Weights of a small transformer language model.
Size: 24 layers, width 192, MLP 768 GELU.
MLP neurons of a small language model. Each row is named by its layer, matrix (down: output weights) and neuron, and shows model dimensions 0-191. Each number is 128 + 24 x the weight over its row's rms, rounded and kept within 0 to 255. Numbers have three digits each.
A block is one neuron, or neurons of one layer that tend to fire together. After each block is what it responds to, as a language model described it from the Wikipedia text at the highest values.

L19.down87:135112132140127094147129126141130114124113104141123090144131173127167158120111092096120139151094167143146131175161140135097105125173150095130102102156134145121127121110091130135109137107119133147116093143151146088132120125082157111133144132151127075157063124146147137113194119108096124109112108126146137142098114153109101192154174148078105114098139120102120087137119132126164145096107182177102148111119112137175134131136144142126155112093125116129152102133134089147124148138122125105171168103111111103113126127109158175120138138152148137163148075095128109119140115170147111137
L19.down97:117146124130134142141093139142090108100148201138121090136148132098155110116109131116153154175149122099178122100143123098135129103147127113157196135170102105118135086115116128115189121114116169104144125109132108079141146142158112118117122107122174197165115125138114135112126107099138101109114108102127096159106137086132154131114139159085152143151134126126120097135114087101183143139176149152140113170113114133121096127142131099120126123110134157118138169132109135121112119118150124139107103123173102084119121101151089111093122142158131137177123117130111117174151131120094155144
L19.down160:133082132135162079113165146137121158084148149185143160144148110177114130085103135097122116181154110126130116109098125155181100147129151115101105146118117156119127116110139155114137130110134166107125106113097123108164155123130144138111121159154148090090168148115122133177165107126103138169157144133081134077167139124102114116096145122093125127089177154116087146143126144153103150151106142127117160130101139138123117098158123119153177115137111167079111144138138110144091102110134133112141133148121109134103152089138086118115142121124144141131088127127096076160121150143148112122
L19.down197:076167111135143122170191131093083093124147123130112108139185106131146101113132130132118128149169162122150096134141108143139104161157109107106132112148168134136093099179134126152109177094140187148076120128126105126153120138150150128111107148123106122136148113111131175135089133159095140117156140144118128122139143093120196116093144100134153106158140141111126110116143107120122136136126096139125150100110092130074145192146101116109120105120092134121161129100159131146170135138126138135143120146107121120142132135160124154102072153151145095141097114113123091094111151107104113119
L19.down251:146096125156143098126108162146104141149132094130130135132078157140139134175111094122120141112128142105118146139141141097127155134094124122107125066140120107130121126139129149109114169110125121086143132106090129122181123133124092144144156099184109114148057115147120159103148119166116149145124116137139111114129141141128147126132124129113132150136126080132150084108123114156158139128129143160144154161143106125049139143115122093118125174102156122126149129141103114117062107098173170121095138136117153119131127111116140059128142139156163122104137132093198173114141137131106140175
L19.down338:127117086099157087138093077117102146126166112113144127134124137134144099150137132088135152094194127096125170095108119117143130125123129156168087116104147123105183132072138106171167123151104115143097127132125144125155121122136110182129141130111129168117162138163116107103135125155123108122128120180118112155122133166126118144093088155167119113108126101125164136098097177130125096098133110206082160151169115144135110126098142104142148140125107085119114091093106135142143131136138119120106132129127102150143135148147143097150114132125165115102101167122153126140150100114112157144
L19.down401:156081097154118168146118133140143092154108155097127128138170079114148145140179099127129122134153127117094116094102141127112111131141085115125128137120126140093129157157129118112133147136127127117189155154132130136150131150124125137153132127102112112178146126114117155092139157158133107134130142103089156116146132131123121110138150115122165083106101165113161117138131066121163149154138071102139149045123118126149149128136113137137155095125141125136115089108147097124091098179130147112146108069128151119129098100148146137166112095177153120160105140104127133177120156084121101147
L19.down449:140122137111125099136106092149094110137148114189111115131122139108118129096140173138144133135167126146161101117142130175145162126115128179134164149152086114138177120113128125117148132137104128139132121103132151108102146131131172137074173108101167072128115172180102150101109123082074134125134145101083129132077154135104074092070141158112153151147130167130110164115094099113133094158117128140155097115144112130141113123129120123128118102111139155168099109148110120124096122136107147164117122123124120074107145137163134132110152191134136127123119132104137116137127164118137145121
L19.down490:124113138140127106131106128122132167121153095109121078098109117111156119127159134129125156105136123146164114130149124093136147095140105099112140111132129107122127129098128179117144071131143122129115110136163117141158124155107112212118125112108146131080091171111129110141129126100124138114155133137129133107110135132156131143114102162132136166116076077131092143078137092083087110119154156081105136145120148106122164131127140176108099140086167167129167116118119176096115154198150133197159142113135142139138123146142122098121128143142139141141146108140140093135147129094108172125
L19.down503:141109128093140139101107139160109119150095081127137102122130152127133119108142093108192115147084114138153128147108134143146092135070100144134122149121136132122122171151162088108107122126126124099126100111118101116146104151146123125129164126107165122148071137100156094113152126138145144159057137140101139120158150153134136119108141147104165183090139162133169120127148126137095136127132087100148128117153110138125078182162092149096120128120119167107155123139127133176142111109148175136152153117107179130107119143107121074116149156086111131131080151115130160112125110134138152138
L19.down505:117146145156128097143141139135144142133151148124124123122123151155136121155137139142142101111157128086144094138150145143154130079143153125114136115160160140064147169139167139142117168093115150138129159153101134163074106121116127092138113107104124116135135145118151161149136118173149142178101163113076099146121119122096138104186140159134116128064124131137128120169137142130155150116115158119086116105099140137125101097119124145126070169110134104131081125135103127144100173088079098096096140091115124171136178136140101111143101096108158139121149113132078125115101132126134111121
L19.down604:148141089135138128130164102133122132160108143088144158152138143096153089109135135122117122116148086133140103150164137087090106155158125118109140093157069124145130117173070137129120137100136160099105153154130110149123132174142109137156091164119127151134144144117123179112133138141143110124100135152105131146079109148096166112125136103108119117168132105126111159097111138139118153159157150083141123202148138097134134124075150106108096109109134166117139086158123133142129102142146141128129106088167150113126102180122145116100130100092104168105144119099158121126152106146111145171
L19.down614:106106123132167106133143162108086168161134149093098125103140098128150083124096178161129101143168113097108097123186144130127139121100127105102124150158125141144112125105135128111128130101115137124125138106149136114131159151131118129105127121110134120106121128130102139147126133055101142098142154135119102111120110157107100131130138125108158152173138132160108157115154171105196138140151170140133160115081166135144111128141166112107109164166146136118151149163142139109095107152087112121114094133146150071108137171110154104129098133120100091124158116117085124131113201133121099143
L19.down667:162120169121145109148122160133128141148166127123087125187157095160142105105112126132119136146104090103078129145099146102166117114131131146132108127169165083156141110089114126159136146157130135108121099134129107097127119109140122140090125108129163143104105142122079134141117110125133122109137130146166095154115153085158146098192109139181105118116121130091117098121149127162123142147124113107096107077104099188127151102183123134104163102147144165143101103151146157113115102080137165146113131121142151150095151141116127138116117114119116117124141143173096128150115157087090152146
L19.down700:094125143148109127076112110075101119111129134113126137087119163156107106130127145111102155117153163144121129109126142081128125150123155101139136154098123176089111116119126147118150130178170146078206150103156124144146123127145153135140173145121133135153128133097101138125145110121142121137119123083094164118118100115104112173149160131127118117125161103161144103117117091135134156125115134159146143123113110091132142092081141106091140137090149103165166166084151122101125138150107090110192093152132127144124151147092139130153099173097143159143124101080149109134125139147128134124
L19.down736:097150102126126131142165117161140076128120164142119128137162126118142075132145133093104121140124099123143131104146142146111136114137114105142143054163123134142158120099122100159132107074135149083116193162097096118122116201126172142132069108117148118123115099132104098127132163098134095118116113101144126081121147141167118079131157106139190129111163129157149124113135131113085123120134147116130116148142116116163134163119136095157127101157137124086145147084093131131111138169117158178151116111141155126122132145115114142127111135132103125132132125172086157162139140131140115131
Description: Decimal points and other separators within numbers that continue with more digits, e.g. 10.9%, 52.31, 6,909, in census data, sports results and election tables.

L10.down42:144133140108142166139122156169102099119146112138161114107149174166114139119130167131107128167124150147106144128124129131097119116122117141128138141162068161113159102116127104147123132170131128179129157127144133089140120112117155122131089130136123148120092174079068135133129157144082080107155109115086107106152131068126117109119137178178121137149126124125120102107137150115111151160132118143104127099113161147103121101114133154142081127155131086126122135100125152121128134146068100131167146126149152144094129103096167107094113144132111113120124181157064136112140165133136141111
L10.down225:170104139094172126173147136148179141149131158142138104135179086150129127121168140155124116109153129128101073132090139157136146132158060139145142161171119130130106100121141130158103130139068164128151089106127154132120117147125128115105124146107116138112136137150174128079132125106124120141122100127126128127064162160148113119143079133088104112144120086125097118163086165095101144136155108118130144108113145082122148122152144121132105113148102115142138122118119109127119122133139121123140131179108084126095137159176125110156136104120084172118170167088123136127132120138133146108
L10.down378:120131136129144120169158131117122108126136150101129167079115146162111121165114151159161141140160118121123110134111094131130140126106100104103148129123117129169139136110090135155117134132123128158121112130177148113114132113154153131119127096088130117124083125142091105171065150084099125128102115138116126118114137094149108125103113122150111165106148192121106128165139139137146178103175130131118134114157133112135136149119120139067145158097129128097139141136153198142125115151121086196138132116180121108111084100138174113114119131139084180068123153122138130111106115140094141143
L10.down736:158107100089108127115127137194117104152148105113101085129144153142139112120166125105119123101099159155112124151131137118137161146145119149116100178128147110095086147121105154111149119182152104122122136116128097141128130140147131079113118150111132164134083124131096100147150103137102090151105148149146162147134165127139122084110128128136128128128067149162102100136109121104129114106143152129135154133183125168179134131109162140144099134141137094105141156148115116103145096152121166094172117160129144126114097128136115087088137084104164072114176176148129119094141153141121120118
Description: Opening quote marks mid-sentence or in table cells that begin a quoted title, phrase or lyric, e.g. "Obey", "suitably exciting", "Closed fast".

L10.down168:165136112137142146115097104140163125136136151107108155145133130091134151106108132092184123116121116109098162150139124144129135108112137124125093166110108152112139170158102163114128132112121134160120119128128144142097104152122157121158130123110111171112088104142113119128172165082121146128116131115096098145137093139135101146113114133131165130141115098094110120096107085119145170119120143131131081122122118079146120069129164110132175166125138094142118146160163092098107102089106086151131141190176158128124143128119145141137137124139125187166114140126086092186116108157088143154
L10.down415:101170154097124187142131106119120113099124151121106102146101104130120160138117137159139149096164139114168114140142139146147149144118110109105150162106138080105142141104156111088130161143152117144096126113126130109129131124133120114152124106091084118135123145154136122098123161126090138141120089115113095114153125117097157172108111173064177098127131075127090111174144073149146155119115130127150124154104123140140141146104169096127098141138156168162137153123130133111101194148138158166147138148112122062101133091149140116118158140151137104120120109103104161157126135140102135102
L10.down416:150084097094102131104145123168129116111143136161075092123125135120160115132136079121133115079167160113163105147138168140118142118144117150117110138173147144092128173125077131139115073166085146116103137140147130128155086122105102119088142091101100155192172150115130136124128110157124114112099111166151132115118150159157119092116120133114152136121123076117132123168148116129123161093108119109137126130121087122115139155148138131155181140114125173123155148113102100153130171151127129187148122138113135105137132097113102157137157118135126152124115127155091131143088156136116118090
L10.down453:112095145131116124134156107125143107184106132176093110115132160147146134163105110131109118152119118129121153142165111103150144097126133123113116141175099125105185114163141136143124119111134139119098091129144147088106136122153138121118083136067108130122107148155100155054134174135118144192113171133136168135136095175126164085103159110115135119156111106134124118121129137136133060130143108104145153144081132107147192137131130140106118137112142094143157136157121157158111175086128126121139083128134112102136100107137158153124116071152122115116121149124105145127121097140124131126
Description: The period used as a decimal point between digits, mostly in sports results tables (times, marks, scores), e.g. 52.31, 56.82 m, 54.56%.

L9.down412:150184114116120109138124128123108106143152130091161135141140111118127165160152108151147152137116100152095162140143173131162129149163122120135153167133103195177140097150132111162143125159134097118110132129137103102162097107136154110083091152093135103138142147107088132125133152097133149104074092139164156162148103150150107096156147133146132139119098112083084148102125159167138136099154168091123144105097132102101127121095124124102116137113141092132125131111107104144103164146115077143114136117128110108131124157119191113120155125092121113106142141156128097131101133093093138164
Description: Mostly an opening double quote before a song title, quotation or nickname ("Obey", "Rocky"); also middle pieces of proper names like Ober, Chartr-and, Ar-anda.

L19.down86:156121139123127159180120141149124151128155112123153136172109069139102136133121146117094103135141161100099138124141161140096122102122152165115102123154123150147091186125163113143157137108104140129143100137106122103145134133126133097137132142118107173194111112123136121110097123137150125200121175118134084151082117161154113109143134158119155137141102065108139105146124131158125081154108123140100108139099155136131137097146090105109146090133110144106139144136065070143111128129139129120128140135099158171094104136168130120150107134147127113113081164137130135098081127129154130130
L19.down285:110099138103148182120169092147092116138095143142088082115143124141123124147115083123122161076156100204130102131116123150129154155074153135159109123113102146146115128103133085108138114131114125158131117161146102153111132139125125136118148120097067140115117140105166117128133115158121101132105154156112117156182123194088116121132145114090129106119127109116132126122123130136134072111128129125114102127125120116127155136123181122152118130154102101179151156135098098136122120090138127130171118144115156120132158157179134110155101173154146078152124147113095139097153150140138141151
L19.down291:128085186121125135117141169115120091101097111106181110125131127101119147121147112131074151151118137146154089107128078169113118149066139122101135138160123138128148140094090135121124122135061128122127096125138173122126133144114087153138154105120098095124192176149113111108104112163136138129119143126136145133162145075161123129137131141140118139120156132129067144154163147115102155099157127154129116185126122178110113122125121116146158161151118142107130087127151110127123102143118103092125124133097169096121169135145136132122134115137174128095150147128137147067117120147120136143
L19.down364:125140130118169095137111117135098096141101142105134151119144129131168093165116137131135185167155135117113163092092078122105128128139141094128127142170113112130156138131098108108140139127144107102134127143103147126035082105134128120154179135116100087139091170146157131158128127109145176127147122121087137108111121107105131124131180122158123156118160157123133146127125104156130114167155118164113089104142172136120113131119148105108120143171162103124131134107145143143131144111127083093143130104100142133138120090110126069140097112147137116135110148118185094142147127114185154132
L19.down408:128119128120147165092136143138153106116136104123167121155109154114089098152102164142124139100141110076120143123096105122119150123116154122124138168139090098148123127145151126082135146156137178116150129132155112154103128209139093125127163120095125136181113126093105117145133117126144123137108115105132089155151115118146135137112103161135161184113094149107133153137115139102145068156165148168106114134112116107122130141111159110112164101088097117095076155119122154158145149133113134118115130145112154087095144121094118157145132190142143163084097101097142119147148150104101110141
L19.down436:144154122113113084166130117149123151116125150107148095116169114129128103159114137163105112083121120136145160147137090144125127117146142131096100136137130135121102115135081089136155139162134139153114078101161108123151098190129119166126094155144120106135163148168111132164162131152114122122182130090119112151140161135089146115153144107126125116111124096132188107133092173152139112137095162131177135166122127109101139129117132099114156172137117095116116098133107117121122156053143138123111100117121125109113146117099127116103132147098159110133175060170119109098126115150149127148
L19.down476:130133084130083178130149139116107143142102145096138142101125180141142096109154149080122100152139168138108113109109085119141133161103132181086112162113119067092160146098126140150122122146156123150114157114131144143145141133143098148135143088152127131144133146163151125132095126118103129104107165120166129131136080140146124131137074119134108120133139092148140096172087125153137165095108113123121141123120078130127145114130119078085156107163138171105111162135100117138125156142092139101190132141138132130114145135132120150097084132158159191139122131127113130116119130086094142134
L19.down481:107172133114123131155171137111128114120161127151172111141125129106111094148145135150117135143163092137102152100126131101149099142115128099124139102132165097127126135114093107083147146137101069147196130148144082095108084137136119091119138123132155106116110125118155119153136142081136107156147133119092134106160123117160071129133120096180132125129132133120107121136135099150114148163127132100112116078129104137129119127153160068135131113168135112110114120145139165166100155109161115135165142143113148156164078135111132140113147179132137158098161154112122114132113131206115114093
L19.down558:146124122130135145142138125100123142107145165101087148119099111155156132135097139083129167148152148107169138097128121119150131134127162143110149114120115166125146076124136134159121113120143140126106151143157157082149112140163066165126132127117123132088136096125129135146132107133132125157095156193144150095133150151138117092125106162144125106129087131096084164091102171120101118157130149094119115127137142116128137112169158160151102123154128199130123089130117148124114127095163065124093157141087143117143121114140112152075092140156173099091112091130136134119132145095110110134
L19.down627:131136090097110112120121109126128177140139122153159115141112142173153131120088123150122093145131114121092179081150115137110114137137121126128091137105110151082126122125112164089137140172149118148097130130116088126156145177156164152108141112113144113121107113100164125147148140152112147121114120146097129129150095135124127130119197146158170147154119134136142142134090162156102157141131123177121122134087106123103102110130150058118127143137138106103120130169130142144141117064165059089183135132089134147115127136112131115091123116117126169098119097152158130109135095150128114165
L19.down633:120121112167171121169131130097118106143115185140132118163144111112115145106142154135156139113190134095148103103123133129170147138129093136089144149120120154146155136130128121083148106136100122162184127115153151179120154133090092114093111124133086147121130113150135109164127132128136129081174127143060119103149134101178138144109127123167126118097148148172115145157150083138129126109104143152062090121125098103110137155101099136126129160098141108137096079137124129090121109125099111169115136145114090137113118125120148098106132126151145142148132141131086143141164147106104114161
L19.down640:141113111122110075148170110131141110104108144141129134149134115105127164153125112107113152170136180158088133144131153124120153138124137118122158130077161150079176118171123088117120115144124152138109152165181137115097169138172130098086125118121142119109125121104166143128137164138121096117123074153140113140151151122119150110107178150122120114122151144084134086100115160118123129148092108141181110113155080113092147144137135119154092141140136141132140106144139103104122105143129158115146075105140091138111118122103106076125121129150109114172114102118171165099102098159153150138
L19.down642:143137141110132161141108141133159165175097100123137125145124143127138123128157135100104133115131133171165119110147117155152133129128147113113134133117114128110096173103129148146145131172151131104122146128114171108138116113100094107133140084123168104176076132118122137151134193094167157185126173126105124096136164138153130118103105146069117132123135107139179151099137156098084158107152105100122141128107112099154179151092127088136122073075140147122141088159137113135099110155110105088092138130155108099149138152114139146111113146125120122101092096151126123133105160112105139113
L19.down696:117138119092105141125138124144151067122102105117118147141105123166145121123109121121123127105154144126128153104118140103109129132109142148131125151101099172116159142078124138181100143157112114159203108132143120169125099161143118109119131151110129138131114117131191126130202072133125117119142177141156100131123139130128148103104095094114100135104174102103148159126113107151108167127168135138114131126156138068107084127104145107130142126124141188132133153096119095116144157107098110140104108146151133135139119110117128094120105121134153114163117125179192114105156124083146125143
L19.down727:143108158120128081136088134148082132144143106108118145129084150101154165113177130126125137136102108140112118153104105114149140108135135180116123144147097126106118142141127089139130113113160122113141164138144193180141113141126098140150115114130073126107137142109126077150152128115105135118113133080148098100125160090139117132115099154177138135150112135148153104168124144099096107165097103114095106125114109162147141186143148149147117142155133144110092162118157097127153139111138080129119196155146118091113106106145077145126134141132135144117100158102172150107095125098109131154
L19.down765:110102136160152132133143168143111143132155131127115119178114160157154121137149164143115117125157128127102137141166106129070100135102136155158121172146102108091120140108204076101113127167115150119130105134124163166102077154143149136160097144117102137128093115110080128106143148152126132147099115153159149128139126131178102146125130193109143153135126122128150096145118123120152157141120137098137147149089093131144135147139104088112155114125107148145125149136103108136160086081125079073118137131118137104127119149132139109146114104097138145110073095127145139102091091141145117093
Description: Opening double quote marks that begin a title, quoted name or quotation, such as a song title ("Sick of Living"), an episode name, or speech after said.